config.yaml
vocab_size: 16384
rope_base: 10000.0
bias: "none"
parallel_block: true
init_std_o: 0.0
beta1: 0.9
MLP neurons of a small language model. Each row is named by its layer, matrix (gate and up: input weights) and neuron, and shows model dimensions 624-687. Each number is 200 + 30 x the weight over its row's rms, rounded and kept within 0 to 999. A neuron's up and down rows have the sign that makes its largest values positive.
A block is one neuron, or neurons of one layer that tend to fire together. After each block is what it responds to, as a language model described it from the Wikipedia text at the highest values.

L5.gate335,208,248,114,191,175,236,233,242,175,213,194,209,259,175,178,201,176,177,212,166,206,218,203,225,160,177,211,264,189,258,249,196,180,240,177,210,176,192,181,198,227,174,215,217,188,204,186,224,237,190,205,171,157,188,165,207,166,173,178,213,160,156,224,150
L5.up335,168,170,191,242,196,208,171,240,234,179,224,181,243,189,172,177,159,188,223,203,208,201,190,220,180,159,198,169,206,232,276,233,241,228,147,207,248,144,183,178,192,163,154,201,196,188,202,167,149,166,207,198,186,233,218,225,200,214,183,177,232,199,227,202
L5.gate410,215,198,194,200,214,263,227,227,201,142,215,180,234,209,258,160,205,135,211,176,229,134,173,175,207,186,217,184,222,172,208,190,169,181,262,177,212,200,262,243,162,202,196,174,151,166,199,190,226,158,193,165,188,188,216,205,208,211,197,245,244,232,190,178
L5.up410,129,188,216,237,202,247,184,220,151,210,206,190,243,169,195,183,235,192,170,174,244,275,184,207,192,187,179,148,181,194,206,170,189,223,219,163,200,228,180,215,210,199,197,167,238,148,208,235,239,237,227,242,206,161,199,207,202,220,216,249,162,185,241,227
L5.gate701,225,167,207,218,214,206,210,174,180,218,226,205,212,204,188,193,233,190,212,179,243,189,159,197,197,224,211,229,156,167,251,183,257,179,176,210,247,201,108,148,172,221,222,193,207,204,191,211,239,163,203,244,195,220,207,224,238,133,220,223,177,165,203,236
L5.up701,218,184,191,172,230,205,232,192,186,212,202,215,164,150,242,200,200,211,207,193,215,211,182,156,165,175,255,157,251,141,193,131,190,168,225,196,201,186,199,191,181,173,194,215,234,206,230,173,216,208,138,182,208,195,189,200,197,223,211,218,169,218,195,218
L5.gate789,187,206,190,224,161,179,154,234,242,183,223,194,219,195,182,207,235,158,150,168,149,181,252,200,169,167,235,193,234,225,168,215,187,190,196,248,192,200,163,184,157,199,179,229,221,185,166,184,186,186,211,171,279,178,205,250,205,229,284,220,151,214,190,182
L5.up789,160,226,195,222,211,227,175,227,192,221,165,200,194,200,202,174,188,146,191,160,135,186,174,210,216,167,206,224,210,199,264,189,205,187,161,253,211,217,203,230,195,209,238,189,163,194,182,179,120,161,184,236,148,215,211,166,213,145,179,203,261,221,235,213
L5.gate1116,184,279,138,184,175,206,250,214,194,193,147,231,207,211,193,155,222,281,202,236,192,243,172,202,165,220,197,217,198,216,161,205,205,151,197,229,218,186,192,250,181,225,178,199,164,213,214,198,200,197,214,203,175,228,218,201,235,246,180,204,159,167,186,181
L5.up1116,249,178,192,170,210,176,211,177,235,149,176,161,243,199,197,203,243,167,192,194,197,161,169,147,174,222,131,136,251,181,226,265,219,222,226,203,185,191,209,244,213,225,171,198,183,189,222,177,162,195,168,218,182,218,179,201,224,141,244,177,150,258,214,216
L5.gate1472,205,232,206,175,269,208,234,261,169,174,213,183,223,206,150,219,193,221,231,153,194,213,187,213,234,240,172,218,194,203,227,201,173,210,179,214,197,126,172,224,182,176,164,218,232,256,204,203,197,156,182,180,184,230,209,237,181,266,217,191,216,238,215,233
L5.up1472,228,280,205,159,221,234,249,225,161,249,134,174,250,161,172,207,244,210,220,166,199,247,167,220,188,210,175,177,217,187,227,191,226,222,220,200,182,185,203,195,216,188,212,147,233,195,191,213,205,157,195,197,194,193,202,225,201,201,204,150,214,183,234,201
L5.gate1859,228,173,186,154,169,192,139,227,239,217,202,212,234,210,192,210,152,195,195,140,211,177,218,194,141,208,225,215,181,175,222,188,178,200,232,199,215,219,216,205,182,234,210,201,219,176,228,190,185,184,170,205,204,214,187,192,175,132,193,212,201,179,160,226
L5.up1859,183,218,181,211,205,164,210,240,239,199,229,206,215,138,208,135,248,203,201,182,233,157,148,248,208,166,207,182,193,189,204,222,204,250,209,144,185,218,269,160,191,184,223,155,207,184,233,163,192,164,210,186,139,211,174,198,188,156,218,207,196,172,217,170
L5.gate1907,223,178,131,176,217,231,206,160,209,242,217,230,195,132,174,243,173,253,146,135,216,179,185,206,207,183,230,219,272,215,186,161,143,207,236,181,236,123,128,189,200,172,208,224,208,205,186,213,221,118,206,131,233,172,270,218,183,206,224,173,227,229,185,239
L5.up1907,239,208,142,145,220,190,228,161,187,203,205,173,218,184,236,220,164,191,190,141,190,233,182,169,182,260,210,228,250,150,167,184,186,186,175,243,229,187,202,203,221,189,182,171,189,241,204,232,207,206,213,165,180,232,253,209,178,282,234,240,234,183,205,223
Description: Function words just before a coming noun phrase, mostly commas in lists and also determiners and possessives, e.g. "pediment, and", "Georgia's tourist", "the conflict".

L3.gate475,173,169,199,230,240,194,179,141,112,212,172,211,230,213,149,214,239,193,182,188,216,176,227,173,210,204,229,188,181,227,165,185,171,198,225,194,136,182,210,219,185,224,205,197,200,141,239,192,167,163,212,223,218,177,187,216,178,206,171,211,201,268,174,159
L3.up475,182,202,231,179,224,189,210,192,202,222,185,205,209,228,207,235,136,194,179,174,212,164,269,169,174,212,191,119,195,280,234,212,162,210,232,213,154,171,222,211,177,229,249,182,223,178,227,226,206,233,188,237,209,201,182,250,218,231,216,209,214,242,183,177
Description: Words that open a count or set of things before a plural noun, such as of in "a number of", two, several, following, into.

L5.gate450,189,189,238,206,182,215,190,151,188,167,222,129,224,197,242,225,242,196,176,208,267,205,176,180,191,198,213,195,200,222,230,219,221,248,160,208,215,160,171,206,230,188,198,188,149,177,203,205,204,222,170,186,239,191,233,243,200,176,168,169,226,185,197,174
L5.up450,203,188,190,213,208,192,175,214,216,222,231,150,136,191,234,177,166,206,269,174,214,155,202,224,195,167,220,182,206,199,232,160,191,238,273,198,191,218,261,261,208,198,214,194,263,260,192,183,185,176,217,203,247,182,153,218,193,217,140,225,192,204,269,203
L5.gate524,178,162,206,222,216,218,159,171,167,227,154,207,198,194,237,200,182,177,210,213,202,245,234,179,201,166,211,167,211,193,191,233,177,254,231,154,163,173,192,189,212,157,197,217,174,217,210,185,176,161,250,194,222,261,189,184,191,226,228,169,216,225,179,167
L5.up524,190,182,227,229,178,221,175,211,151,183,174,177,230,209,241,212,186,212,211,184,184,188,221,204,168,218,210,202,198,182,265,183,168,217,251,167,117,284,201,221,205,158,176,178,241,166,243,225,177,180,245,210,169,229,200,199,160,232,185,191,189,235,185,185
L5.gate586,212,168,215,237,180,138,211,196,180,196,167,217,199,173,207,130,236,194,179,199,244,150,190,208,212,146,227,193,227,203,274,217,199,239,215,185,232,216,214,214,228,223,261,208,212,180,206,191,237,192,243,139,192,227,245,165,183,235,173,204,214,208,210,196
L5.up586,196,228,191,238,192,229,223,196,169,199,178,231,205,153,177,193,233,201,209,177,220,173,211,174,138,241,244,209,224,178,217,179,216,214,161,203,200,180,178,215,234,197,220,213,181,220,178,203,195,166,168,136,177,189,211,210,230,203,198,180,247,188,207,227
L5.gate1248,210,206,170,243,243,187,295,251,187,203,181,220,247,203,225,174,204,179,200,177,198,219,186,203,225,227,221,180,251,203,196,180,216,238,196,139,200,148,184,154,235,198,247,218,223,164,143,184,188,183,221,190,264,177,205,135,201,198,221,199,212,248,225,191
L5.up1248,190,205,203,207,207,210,231,197,208,164,157,209,255,195,187,187,211,159,208,186,244,138,179,219,202,193,180,158,255,182,199,185,226,179,166,163,184,189,204,193,204,156,205,177,196,157,167,195,226,179,212,201,186,217,195,195,234,212,176,205,210,207,186,248
L5.gate1311,150,238,179,232,207,140,249,177,177,136,189,209,203,229,172,160,182,207,170,205,241,200,148,201,194,149,181,209,199,185,299,216,218,182,254,174,178,216,160,238,193,176,199,191,192,210,150,212,216,161,223,142,260,218,180,254,265,193,191,223,183,168,184,200
L5.up1311,240,191,212,178,174,218,158,193,167,174,223,203,170,208,192,195,193,237,245,231,176,199,230,262,215,218,204,231,221,178,184,239,194,208,201,175,166,188,154,180,180,160,196,230,264,216,160,221,203,215,212,200,187,188,233,204,211,229,151,203,203,211,207,111
L5.gate1611,161,226,242,202,239,214,165,144,189,173,206,205,240,190,248,210,169,159,216,211,214,215,183,198,224,213,227,183,249,161,143,164,177,236,220,170,226,206,149,154,180,169,219,175,224,215,190,183,190,166,205,169,217,133,170,206,197,256,171,251,193,245,163,164
L5.up1611,197,223,222,225,224,268,148,192,200,227,211,196,188,191,150,218,191,202,151,183,225,246,192,243,193,225,198,239,246,163,149,200,253,267,172,197,223,243,270,148,261,233,186,224,207,203,258,208,196,153,183,224,187,210,107,176,154,174,152,186,207,212,171,219
L5.gate1807,191,183,238,226,200,260,226,249,164,158,232,161,212,208,211,176,197,204,235,170,251,158,186,197,204,189,211,187,184,210,278,176,146,207,141,202,223,256,216,185,160,215,205,190,143,257,164,187,229,235,213,224,221,179,218,276,171,214,176,184,211,188,158,235
L5.up1807,180,182,194,150,255,175,222,137,182,197,206,269,287,164,203,211,186,176,234,228,201,213,148,190,180,271,199,183,239,159,213,189,181,207,207,225,192,206,196,230,204,188,225,170,156,222,226,190,168,135,144,179,212,181,233,162,237,217,217,128,192,204,200,166
L5.gate1977,177,187,191,206,195,235,170,166,188,186,164,195,220,193,221,211,152,244,190,196,240,191,184,208,173,174,148,227,197,245,202,146,191,224,195,168,208,217,269,159,123,223,236,183,196,214,193,192,161,208,202,221,189,179,230,186,209,197,193,195,209,215,195,181
L5.up1977,210,223,206,122,173,238,214,241,192,200,193,233,151,217,255,221,171,217,202,265,200,192,178,201,213,197,258,216,206,196,205,255,233,250,217,197,173,238,199,237,209,206,153,239,205,231,245,157,197,184,210,166,166,172,203,197,204,220,250,223,237,219,227,183
Description: Final piece of a number or number word stating a count in statistics, just before the unit, e.g. 100 appearances, 88 weeks, 128,000 heads.

L2.gate735,157,219,195,196,182,204,186,183,166,189,190,206,155,240,203,195,219,224,184,226,199,233,251,189,241,206,221,220,215,174,195,196,227,180,178,219,172,200,186,240,202,179,138,214,192,201,199,240,256,211,136,187,225,168,179,211,188,194,169,161,215,202,223,256
L2.up735,203,165,201,194,238,214,189,174,187,192,171,170,192,219,167,154,171,190,163,242,179,180,202,202,244,203,247,223,202,186,182,231,223,162,186,211,136,204,222,185,204,178,149,198,214,247,202,205,184,231,179,232,157,258,241,240,218,158,163,202,213,212,276,279
L2.gate1159,193,149,175,143,212,202,187,179,217,169,201,182,191,152,258,205,219,215,277,138,210,195,230,189,175,238,167,217,213,204,250,163,222,186,177,208,158,204,205,205,195,161,198,210,198,140,177,186,230,210,298,193,201,236,169,162,228,189,209,247,192,193,189,236
L2.up1159,145,169,151,176,225,217,194,135,197,185,196,173,187,167,212,249,215,194,240,215,171,237,193,225,174,274,172,171,176,221,244,162,224,131,205,202,119,171,230,249,184,186,196,237,156,204,219,184,267,205,210,155,186,196,137,222,215,161,230,161,188,164,154,214
L2.gate1181,209,163,177,185,193,189,209,196,204,234,179,225,239,132,177,186,200,229,244,231,224,218,219,208,173,228,174,223,175,241,236,165,172,206,220,208,208,184,210,180,208,93,182,152,198,184,199,229,271,175,191,193,243,177,149,163,287,225,186,199,178,148,253,215
L2.up1181,248,252,249,241,172,218,229,157,200,226,182,189,188,197,210,241,180,184,270,191,178,207,186,177,198,150,180,179,165,195,214,147,196,216,173,239,201,232,200,182,176,170,219,229,192,165,138,242,205,205,206,172,229,227,204,177,234,240,195,197,181,165,185,164
L2.gate1344,150,212,192,223,225,190,231,290,180,187,226,193,209,166,245,187,177,212,254,151,127,231,216,185,188,260,223,281,181,167,149,208,158,234,176,163,204,202,163,187,236,169,197,206,212,227,230,201,163,208,194,171,181,230,185,209,220,167,159,183,176,209,201,157
L2.up1344,183,220,172,196,192,196,237,201,135,176,220,201,183,190,196,170,155,173,225,215,218,240,181,218,163,209,178,219,200,200,224,147,204,212,229,203,219,253,239,191,191,213,175,180,195,234,219,185,212,251,221,190,212,179,161,249,188,220,223,189,166,159,177,203
L2.gate1441,198,196,225,188,194,213,159,194,210,222,207,179,198,227,237,173,173,184,222,241,209,214,183,161,217,206,160,152,198,254,201,168,150,155,249,231,193,188,217,195,159,149,244,149,232,202,178,168,192,221,176,241,194,166,221,229,171,211,123,212,211,222,245,207
L2.up1441,166,176,260,236,193,135,170,146,257,225,166,210,267,199,181,138,237,207,179,108,194,185,206,212,141,145,186,229,187,174,184,168,182,200,200,207,173,195,222,215,186,217,136,219,221,159,255,225,204,216,183,200,239,195,228,177,181,171,192,169,176,153,241,199
L2.gate1448,198,167,173,195,170,242,153,235,247,205,244,225,192,193,273,172,190,185,194,202,150,194,218,160,145,221,271,207,259,207,183,212,163,207,190,163,173,241,165,192,146,252,203,155,226,180,160,207,188,202,179,221,195,227,199,179,166,165,225,221,172,202,182,204
L2.up1448,225,171,199,199,194,164,209,192,201,173,234,152,206,105,137,178,210,170,241,195,198,182,237,187,172,174,208,210,156,246,191,276,228,214,225,197,185,151,192,191,193,230,184,184,144,207,152,141,222,204,229,200,194,241,190,211,205,217,236,211,200,175,163,158
L2.gate1616,175,185,174,205,166,213,215,178,202,184,224,227,232,170,251,218,208,201,226,176,204,185,236,175,169,230,274,182,207,213,193,161,192,203,193,154,154,223,175,268,195,134,234,200,202,190,194,193,206,214,191,190,219,173,131,232,178,188,185,186,193,200,193,189
L2.up1616,208,180,197,203,199,200,182,142,231,248,191,208,238,156,196,230,184,223,230,136,198,278,226,197,181,204,243,217,185,228,230,166,180,193,217,189,220,176,189,243,153,117,170,243,216,211,215,197,174,192,180,179,246,217,196,212,212,172,221,214,188,205,203,231
L2.gate1724,187,210,171,229,163,189,261,193,234,209,206,203,215,159,165,194,205,184,197,215,222,197,184,157,173,182,197,144,201,220,198,172,153,203,163,118,249,191,156,170,210,200,194,193,212,162,178,232,175,247,160,156,226,206,114,221,172,184,212,141,197,192,243,277
L2.up1724,195,225,168,186,201,209,227,209,170,191,208,212,174,226,203,181,192,252,231,188,228,203,175,183,217,217,236,183,207,218,220,224,192,162,205,201,278,204,232,201,197,155,212,182,171,222,181,206,232,250,212,221,236,188,126,227,191,213,188,144,238,175,178,227
Description: Commas and "and" between items late in a list of names, places or clubs, e.g. "Belgium, Netherlands", "Hong Kong and Chinese Taipei", "Goxha, Adeniyi".

L5.gate552,237,235,168,170,188,173,215,193,212,179,236,151,221,206,158,245,238,147,216,233,206,210,183,172,178,249,141,170,234,192,188,228,196,131,173,212,234,242,146,194,213,203,202,140,147,164,224,219,226,201,194,224,284,188,169,169,230,237,164,222,251,220,207,167
L5.up552,163,199,166,154,191,261,188,184,191,194,196,166,216,156,212,189,230,197,186,196,206,207,249,188,199,215,182,165,221,198,195,192,207,188,200,196,164,203,206,252,221,238,190,184,173,244,228,186,195,201,225,205,231,250,226,231,181,225,172,224,224,168,160,203
L5.gate796,196,161,256,256,208,287,195,223,200,187,172,196,164,266,174,198,219,246,213,216,228,204,197,188,153,188,178,206,194,171,183,212,207,136,225,167,253,232,171,184,230,206,206,213,197,167,171,205,203,145,225,177,264,157,231,227,211,203,190,208,192,203,255,201
L5.up796,236,176,224,217,234,205,152,217,229,206,262,216,189,227,207,251,235,234,200,194,252,184,162,191,164,193,220,228,189,243,200,245,224,181,224,232,220,226,226,160,221,246,185,249,181,197,178,215,202,235,222,233,234,212,188,252,161,224,227,164,160,193,125,206
L5.gate978,223,223,187,230,185,171,185,183,238,216,227,159,230,190,203,238,167,226,232,216,234,237,200,168,197,230,193,180,207,185,197,191,233,155,210,205,241,237,192,219,179,193,208,240,199,174,200,158,211,176,236,292,212,220,266,225,182,184,199,184,168,167,166,132
L5.up978,223,201,202,174,213,187,221,190,186,227,226,173,219,217,191,165,191,234,171,208,191,203,243,217,123,191,161,181,185,201,176,170,199,186,175,188,222,181,236,159,193,202,281,140,162,195,208,168,157,192,210,193,236,197,194,166,197,214,198,189,113,174,185,194
L5.gate1171,211,202,229,198,184,206,177,225,176,158,187,183,184,205,190,222,238,277,183,189,245,188,230,202,158,201,218,186,182,178,185,202,190,146,203,184,242,203,216,204,208,225,199,222,221,186,213,156,166,182,241,255,200,219,216,205,200,195,243,217,209,139,170,156
L5.up1171,184,132,235,200,253,193,190,190,219,169,194,194,168,239,198,185,237,231,240,189,205,197,191,207,152,190,210,211,177,177,176,196,216,113,175,211,204,245,206,163,222,208,181,208,165,142,226,179,263,219,220,192,223,286,220,190,163,209,231,201,206,151,249,156
L5.gate1589,258,140,196,204,248,270,235,216,188,212,155,186,242,218,186,209,213,165,264,177,224,145,164,242,198,191,195,159,243,244,204,196,260,224,196,167,220,215,165,184,209,217,212,141,178,217,195,250,232,218,224,188,176,224,176,206,209,202,238,148,197,220,197,204
L5.up1589,230,218,243,194,238,191,258,191,166,165,219,177,152,218,139,222,200,162,198,151,249,199,220,158,182,213,215,200,176,226,107,175,160,175,151,233,203,190,178,222,233,236,237,229,179,162,261,198,223,188,168,221,199,250,179,198,159,180,235,223,101,175,161,216
L5.gate1595,221,183,268,207,207,250,187,169,222,175,207,166,187,210,241,214,272,191,206,208,205,168,210,217,145,242,228,156,221,207,205,216,183,129,191,198,237,202,190,194,208,259,212,204,150,221,226,198,181,228,213,188,228,245,201,228,150,300,242,139,193,145,192,254
L5.up1595,206,221,200,202,155,199,274,163,188,149,187,194,182,197,232,207,159,225,248,184,247,167,198,232,154,242,179,157,145,191,222,203,225,198,210,195,190,163,235,183,194,206,197,194,248,196,272,208,217,180,179,205,177,168,246,186,208,253,171,181,166,229,182,172
L5.gate1753,194,226,220,163,174,177,153,204,202,177,250,224,232,237,181,287,228,187,173,175,166,185,214,212,199,222,172,159,234,235,146,257,259,180,176,160,242,232,193,254,216,192,166,174,198,174,166,198,212,166,187,210,209,191,198,166,174,240,155,191,218,215,204,229
L5.up1753,235,177,168,172,231,164,229,200,241,250,192,196,173,222,193,196,185,259,271,211,240,172,221,227,164,241,243,213,222,213,186,259,176,190,221,205,191,214,234,170,199,207,174,210,160,128,223,178,207,218,220,177,149,221,203,182,241,225,150,156,216,163,250,215
L5.gate1962,227,185,213,207,252,184,127,170,239,182,205,207,165,245,195,241,236,203,214,170,249,184,221,167,183,172,233,188,216,226,205,214,218,173,233,241,232,219,223,203,246,183,205,220,189,184,202,200,242,200,216,196,221,215,229,232,185,170,216,181,164,167,207,207
L5.up1962,218,216,209,201,249,196,181,149,199,193,190,239,205,196,189,172,213,214,169,142,185,201,182,190,162,201,202,182,147,227,192,220,198,149,168,186,194,222,195,231,197,178,200,189,187,196,208,225,186,161,228,219,253,196,223,165,196,231,225,213,170,268,205,170
Description: Fires on the token just before a bare verb: infinitive to, modals (would, can, will) and adverbs between modal and verb (also, not, still).

L3.gate82,174,186,169,227,231,234,131,189,209,228,210,234,186,199,217,213,214,239,214,170,183,235,212,184,212,203,189,213,177,176,188,212,204,162,181,253,254,247,196,191,212,148,163,204,183,177,247,211,171,190,233,211,222,211,193,202,170,190,232,232,135,135,228,209
L3.up82,157,198,232,170,213,190,172,192,226,215,217,242,199,215,180,196,225,259,176,186,260,192,172,184,155,227,140,198,197,238,194,195,254,176,240,219,266,258,191,156,220,157,173,220,201,161,215,186,149,190,197,198,166,173,194,206,215,190,220,178,225,220,157,143
Description: Tokens directly before a bare verb, chiefly infinitive "to" and modals or negators such as can, would, not, also, the -na of gonna, and the s of let's.

L2.gate90,173,211,202,180,227,172,223,202,219,182,189,205,218,176,156,164,184,214,191,133,200,83,226,220,152,231,145,172,236,253,220,229,145,197,205,197,223,161,164,212,218,178,210,145,174,206,180,209,197,139,193,161,273,191,248,228,222,242,188,252,221,178,223,190
L2.up90,191,181,155,200,175,191,235,224,177,226,171,207,298,176,226,235,183,185,207,200,133,194,185,220,182,178,227,175,184,178,202,203,139,210,202,162,207,212,253,178,175,175,162,194,203,231,183,179,213,179,171,217,203,177,195,202,254,256,216,180,231,277,188,242
L2.gate387,202,154,163,219,226,233,210,254,225,156,201,169,161,228,250,198,166,184,181,157,259,210,220,191,208,168,165,185,209,251,232,278,194,220,221,114,220,167,212,187,216,273,138,225,235,214,189,185,251,240,211,211,218,202,178,195,235,204,174,160,243,207,187,194
L2.up387,228,198,207,218,174,202,173,230,219,184,221,184,235,237,226,247,191,182,245,177,218,213,190,169,233,209,176,126,230,227,193,193,166,185,200,184,196,245,198,184,147,206,150,171,258,178,160,171,259,165,175,167,232,197,239,226,223,198,160,170,215,235,217,258
L2.gate505,221,226,203,160,185,201,156,200,209,206,185,225,256,213,196,201,171,242,184,209,207,135,206,156,148,236,258,148,235,264,201,197,149,197,163,216,219,215,149,217,241,221,186,259,199,218,160,173,207,221,161,167,236,244,186,211,201,200,230,212,226,168,197,190
L2.up505,198,256,191,222,260,238,168,224,161,180,236,203,224,195,195,197,183,158,164,184,216,210,175,165,200,247,206,229,139,190,234,218,199,181,229,197,194,206,238,200,231,199,195,244,205,186,217,177,198,209,194,193,238,187,167,249,212,228,232,155,205,194,232,182
L2.gate712,252,199,226,193,221,205,192,202,138,214,171,236,187,169,166,141,193,212,181,165,193,191,177,194,222,175,184,157,204,186,251,209,215,247,167,202,122,216,196,170,181,207,242,232,191,170,173,160,185,255,190,172,211,184,240,141,170,226,238,232,204,240,145,251
L2.up712,223,263,162,207,178,206,199,211,186,171,173,186,143,213,199,215,165,214,246,207,255,193,203,188,177,221,212,217,216,214,242,250,232,214,230,170,115,206,216,211,201,265,199,192,164,221,211,211,238,197,212,152,184,186,217,149,234,250,183,203,211,258,193,227
L2.gate824,190,222,212,210,159,152,200,140,226,206,186,223,194,232,185,188,196,195,163,204,204,249,195,195,219,242,214,168,203,201,200,200,159,214,182,228,176,155,185,200,214,222,173,171,215,225,199,210,128,145,183,232,242,213,234,197,214,194,149,237,215,190,180,183
L2.up824,199,160,183,198,261,250,174,171,254,177,225,194,175,168,208,152,210,231,175,204,225,257,110,174,192,192,197,200,179,236,190,187,183,212,191,243,209,210,280,225,202,195,198,173,231,158,252,135,264,185,228,180,218,224,178,211,175,213,181,232,213,259,156,235
L2.gate892,248,196,178,242,203,212,200,192,156,229,190,206,205,210,188,228,188,198,213,151,201,233,220,184,205,218,209,196,209,175,167,181,235,197,221,188,191,216,201,195,200,203,277,185,284,209,193,142,221,184,179,202,206,178,195,253,235,218,216,258,208,241,200,253
L2.up892,233,219,189,211,138,237,260,237,141,222,189,224,208,227,232,196,203,211,194,189,207,202,246,193,201,189,150,199,246,172,211,199,233,277,245,164,192,205,195,187,208,228,204,177,214,196,160,206,209,206,197,173,173,182,185,231,190,175,211,164,176,214,168,208
L2.gate1253,212,194,194,221,251,228,176,223,210,180,226,184,210,195,200,203,156,209,241,228,227,172,201,223,171,229,223,217,199,188,224,171,194,189,207,150,153,225,241,224,156,223,176,169,206,156,240,180,189,158,195,229,239,188,166,195,202,185,210,203,206,199,197,206
L2.up1253,134,189,169,274,208,229,202,189,176,168,184,207,147,222,194,203,199,219,178,199,202,214,218,225,245,260,153,233,254,207,220,213,159,243,179,193,188,188,191,233,177,205,165,221,193,216,193,187,168,242,191,192,230,184,202,170,181,248,131,163,271,229,188,201
L2.gate1405,150,221,235,201,218,166,197,166,179,194,190,157,203,222,211,190,228,248,222,196,180,204,191,157,163,209,196,198,195,183,232,201,188,163,213,198,183,269,198,188,186,240,223,243,207,156,197,177,186,208,249,192,212,259,128,190,224,195,227,140,195,158,160,247
L2.up1405,163,204,187,193,252,187,170,172,205,197,183,242,201,185,163,214,239,239,154,190,196,212,190,208,177,186,139,196,173,133,246,202,204,172,259,213,224,206,202,219,229,164,218,233,240,223,143,149,225,241,220,201,216,239,203,202,202,234,219,181,214,175,181,248
Description: Number tokens, often a number's last digit piece, giving a quantity right before a unit, noun or table separator, e.g. 114 RBIs, 88 weeks, 4 cm.

L3.gate1724,185,206,210,215,164,161,186,240,189,218,208,221,192,221,179,190,229,199,216,161,250,224,145,209,227,201,186,211,203,173,174,217,153,170,107,243,244,319,180,189,184,175,244,178,169,214,218,167,213,234,223,263,200,181,193,203,159,155,217,210,157,198,177,179
L3.up1724,161,207,192,180,240,149,192,221,202,230,205,257,156,222,187,226,198,176,161,182,200,197,187,243,173,199,147,134,233,211,227,200,206,202,193,135,158,229,184,183,153,138,186,164,217,194,235,222,178,218,214,165,189,208,176,246,234,167,145,154,211,238,223,192
Description: Possessive tokens just before a noun, mainly the apostrophe-s ending or bare apostrophe after plurals, plus its, their, his, her, as in Mars' performance, band's, its position.

L2.gate282,157,181,160,206,176,194,197,195,260,227,207,233,187,216,254,234,203,222,208,191,237,182,197,176,172,260,219,199,197,132,195,221,193,219,232,244,218,201,261,233,242,193,156,198,203,191,194,178,185,180,155,200,178,197,153,214,262,223,213,197,166,216,203,201
L2.up282,172,199,234,218,218,193,180,223,239,201,199,184,208,221,252,228,224,188,173,209,203,257,191,211,193,177,167,149,159,154,224,191,207,207,213,240,222,219,242,260,237,189,151,229,155,174,191,199,175,187,170,199,247,264,182,153,231,253,212,202,160,230,187,205
L2.gate489,205,212,117,197,196,192,199,179,224,168,239,204,213,180,170,226,190,204,199,202,174,222,178,193,224,149,207,191,172,196,211,212,218,210,195,188,202,188,171,233,173,184,164,213,211,207,236,189,203,218,200,206,174,194,211,238,204,139,239,188,196,216,214,218
L2.up489,230,223,122,190,179,192,181,164,209,234,238,208,163,206,172,298,183,192,207,139,245,177,138,222,181,135,172,167,201,178,198,171,206,204,219,194,158,195,206,247,166,182,197,182,181,211,198,176,240,149,212,194,177,174,180,244,209,195,229,173,171,251,151,191
L2.gate542,159,189,219,191,215,192,182,166,248,184,200,246,207,153,207,158,257,210,142,252,226,194,216,221,193,191,167,214,232,191,171,237,151,170,231,176,221,141,189,203,202,236,267,134,229,165,238,137,217,182,215,200,248,228,198,180,216,183,192,169,179,232,183,222
L2.up542,175,270,192,170,167,207,144,175,132,188,167,188,175,225,182,218,182,204,176,214,215,193,198,207,221,189,238,197,177,204,202,237,146,188,162,182,170,252,177,235,242,147,212,235,242,204,168,220,184,169,175,194,192,188,253,183,227,230,206,220,176,142,224,250
L2.gate665,224,250,132,190,221,203,204,252,284,178,146,189,242,176,219,162,239,205,165,179,184,184,180,235,180,196,180,211,219,171,215,243,185,227,202,212,228,191,221,178,118,163,197,178,198,244,160,258,233,208,186,195,236,209,199,209,201,251,183,220,200,194,228,197
L2.up665,180,277,184,235,239,172,245,239,196,230,170,203,230,166,214,183,207,222,238,192,259,195,203,215,156,209,216,153,185,262,233,231,242,201,238,204,237,238,216,223,181,136,154,176,191,163,251,165,184,238,151,238,206,206,238,236,153,225,191,126,167,180,203,225
L2.gate1349,189,171,224,165,193,204,151,159,128,241,286,217,215,155,191,172,186,186,155,157,209,206,208,207,269,161,211,158,174,186,170,203,207,200,232,203,132,233,225,265,268,183,225,223,208,172,220,225,156,215,220,266,202,210,235,183,185,205,228,184,179,237,163,206
L2.up1349,182,208,156,172,180,139,259,155,140,173,239,267,198,200,212,178,226,167,214,231,190,145,185,212,186,180,178,163,148,228,246,212,212,172,191,211,238,240,203,230,240,220,230,154,173,112,211,202,168,194,203,223,201,260,145,204,223,162,233,165,167,210,189,213
L2.gate1487,222,246,194,221,220,162,193,215,198,228,161,138,240,175,242,121,230,218,195,190,212,236,162,245,200,180,211,229,237,191,207,163,216,190,229,222,184,201,220,210,167,181,246,200,204,212,190,216,188,166,236,175,139,133,224,179,160,185,184,172,204,235,204,180
L2.up1487,180,225,250,184,145,190,170,196,190,259,208,177,171,208,229,217,219,196,162,223,227,185,221,181,242,191,147,199,201,156,168,202,168,204,164,203,179,200,223,191,235,184,233,181,187,177,216,213,209,248,189,218,210,243,248,141,222,155,178,211,178,167,239,199
L2.gate1630,177,194,148,197,237,240,167,172,223,174,175,212,167,221,214,229,202,200,218,209,182,228,213,180,182,237,149,197,264,202,221,189,210,209,184,169,172,251,174,155,211,223,211,249,172,230,196,180,208,153,151,203,256,179,194,201,164,261,180,254,185,145,202,221
L2.up1630,224,202,214,171,173,237,189,229,207,188,213,196,198,235,199,176,175,198,213,209,220,171,231,237,159,244,183,201,220,210,186,178,206,235,212,158,174,178,251,191,188,224,189,228,159,184,231,221,228,205,218,200,202,248,193,193,204,189,226,225,215,223,241,198
L2.gate1822,146,234,223,245,197,239,179,273,198,178,185,217,287,193,233,209,187,121,229,182,251,149,164,205,199,204,171,176,230,199,199,180,226,155,201,207,209,215,297,212,193,217,228,197,177,197,274,163,193,191,189,270,200,183,204,205,254,217,208,261,201,204,154,201
L2.up1822,224,177,212,203,196,168,221,190,233,217,227,226,175,232,243,141,232,225,224,271,235,177,150,211,205,181,221,197,230,180,217,215,211,164,196,229,200,194,186,224,166,266,226,185,155,219,202,199,241,156,253,204,185,136,199,143,214,211,196,244,172,148,242,188
Description: The word "to" after verbs of trying or wanting, such as trying to, sought to, refusing to, wants to; weaker on similar slots like "could not", "should have".